Weights of a small transformer language model.
Architecture: RMSNorm before each block, no biases in attention or MLP.
MLP neurons of a small language model. Each row is named by its layer, matrix (up: input weights) and neuron, and shows model dimensions 304-431. Each number is 128 + 24 x the weight over its row's rms, rounded and kept within 0 to 255.
Before each neuron's rows, "fires in" lists the words (lower case) most often at its 100 highest values on Wikipedia text that the model never trained on.

fires in: "season", "super", "df", "weekly", "suggests"
L2.up948 [133 121 117 107 156 108 111 158 103 104 133 116 153 112 115 114 137  91 114 100  99 131 154 117 151 131 127 137 115 149 100 139 118 151 123 120 127 155 134 148 116 115 149 127 136 169 126 119 149 147  78  87 112 157 119 104 125 109 160 120 102 136 140 165 137 113 110 174 156 126 173 141 127 130 135 136 143 132 132 133 151 153 112 113 140 162  80 163 148 107  76 177 106 153 154 108  92 118 136 115 106 149 115 141  99 115  85 132 131 106 147 129 155 120 101 100  82 154  93 104 124 175 128 143 165 189 153  92]

fires in: "would", "could", "order", "usa", "2"
L2.up1560 [135  77 168 138  76 160 122 149 109 118 158 119 112 173 144 122 153 163  83 136 107 111 136 135 165 144 100 136 129 119  85 118 128 112 157 129 133 155 134 145 107 115 112 167 112  97 127 138 117 166 141 163 116 121 139 107 133 162 138 127 118 122 108 184 102  91 166 134 138 163 116 136 128 106 140 103 151 116 162 140 108 134 134 118 122 155  94 156 122 159 142 118 118  92 154 160 135 105 125 123 116 155 104 133 137  86 107 123 156 130 131  95  95 136  96 107 114 139 176 111 104 173 161 149 125 122 130 134]

fires in: "district", "division", "region", "teams", "services"
L2.up1196 [154 106 146 152  82 163 131 128  90 127 116  79 156 134 140 142 160 110 159 125 143 169 150 130 148 126 120  99 155 169 165 145 104 119 148  90  87 156 151 117 116 114 144 162 117  75 128  90 134 139 129  78 139 120 109 124 137 128 134 125 109 114 134 127 137 168 150 137 168 117 146 214 108 135 104  87 159 100 111 113 110 103 150 127 120 111 129 154  80 117  98 154 142  94 154 111 134 137 178 140 129 179 144 158 167 101  87 158 114 143 104 148  91 140 150 168 181 138 160 146 171 162 139  99 148 128 160 139]

fires in: "all", "both", "them", "germany"
L2.up1847 [ 94 148 122 115 116 142  97 163 114 132 116 120 141 128 156 128  83 120 103 102  99  95 113 109 154 122 123 110 143 101 119 130 158 122 126 135  88 141 104 162 119 132 105 136 151 127 163 115  88 108 154 102 130 103 139  64 136 153 116 128 137 130 130 106 146  87 126 138  88  57 136 119  83 130 142  84 123  87  86 164 139 154  89 134 121 162 149 183 143 134 124 149 129  99 168 118 112 105 143 176 162 132 145 106  96  94 108 165 147 160 134 132 101 131 125 139 128 167  84  92 170 116 129 127 133 140 148 101]

fires in: "then", "within", "augustus", "nebraska"
L2.up1428 [147 106 135  84 125 118 112 136 110 162 110  92 127 107 113 124 140 194 113 117 158 103 112 143 123 105 152 110 133 161 100  99 102 119 134 116 138 122 165 152 135 112 111 130 128 121 106 133 119 133 145 126 119 174  93  68 116 136 138 135 136 155 102 183 123 136 133 137 128 132 116 148 115 123 113 143 146 109 141 120 115 158 179 132 154 142 158 136 163 135 112 110 134 125 151  94 110  96 118 164 138  94 107 117 162  85 116 143  73 152 114 139 137 164 104 150 106 125 156 126 131 135 115 153 101 130 201  89]

fires in: "was", "receptor", "receptors", "conjunctivitis"
L2.up926 [128 108 134 140  80  98 149 143  86  93 141 125 118 125 120  90 164 121 125 107 119 126 149 119  90 151 134  92 147 130 119 177 170 102 160 104 152 152 156 111 152  95 120 166  94  97 112  74 138 156 128 104 109 112  89 133 107 149 161 113 137 108 127 146 160 144  75 135 108 102 137 130 131 130 111 122 134 126 143  89 109 153 136 115  78 158 117 185 122  97 129 118 107 130 156  92 160 161 138 168 125 111 112 145 111 119 135 103 139 111 114 162 103 138 131 167 125 151 166  89 166 141 154 124 122 119 108 120]

fires in: "which", "who"
L2.up793 [124 132 124  89 158 147 144 166 108 133 104 149 122 141 152 131 117 143 110 119 115 141  99 132 152 102 161  64  80 136 126 119 163 108 119 127 143 141 138 132 130 142  98 132 158 138 119 148 166 172 125 135 121 131  93 191  84 108 138 138 118 162 101 127  91 121 125 144 141 149 147 172 165 156 109  64 128 111  76 121 163 146 136 139 139 110 111 132 150 107 163 152 187 107 122 117  88 152 139 152 101 156 148 134 124 136 119 140 131 147 153  94 180 101 120  84 106 127 103 134 139 135 138 181  96 123 158 153]

fires in: "at", "grammar"
L2.up292 [ 77 119 167 130 134 100 154 131 116  95 114 154 143 110 152 154  95 147  89 103 128 141 132 127  89 125  92 134 106 144 124  99 111 152 105 137 154 148 125 111 180 175 123 129 157 132 130 122 109 156 154 179 160  69  96 160 137 160  78 121 169 139 119 132 146 108 141 144 135  46 103 106 141 115 137 178 113 111 120 114 136 116 134 130 111 155 128 130 118 105 133 114 143 107 133 150 138  76 156 152 142 150 139 167 141 131 110  94 165 136 149 127 138 101 113  96  99 176 114 108 124 121 156 149 180 116 147 151]

fires in: "have", "called", "only", "find", "wrote"
L2.up2074 [112 127 138 120 101 166 105 118 154 154 135  89 131  93 182 129 127 136 168 115 126 106 125 116  91 149 100 160 148  88  84 125  96 158 127 152 170 103 137  83 116 121 110 115 162 150 131 152  93 134  97 110 124 137 149  95 126 138 120 173 134 160 144 120 178 138  65 125 161 134 120 118 119 120 158  87 103 133 111 114  78 112 157 167 130 125 132 177 124  72 130 141 126 147 105 131 183 148  69 131 105  97 126 134 129 173 129 110 109 128 100 128  80 119 112 134 128 165 126  81 173 118 148 131 140 103 131  95]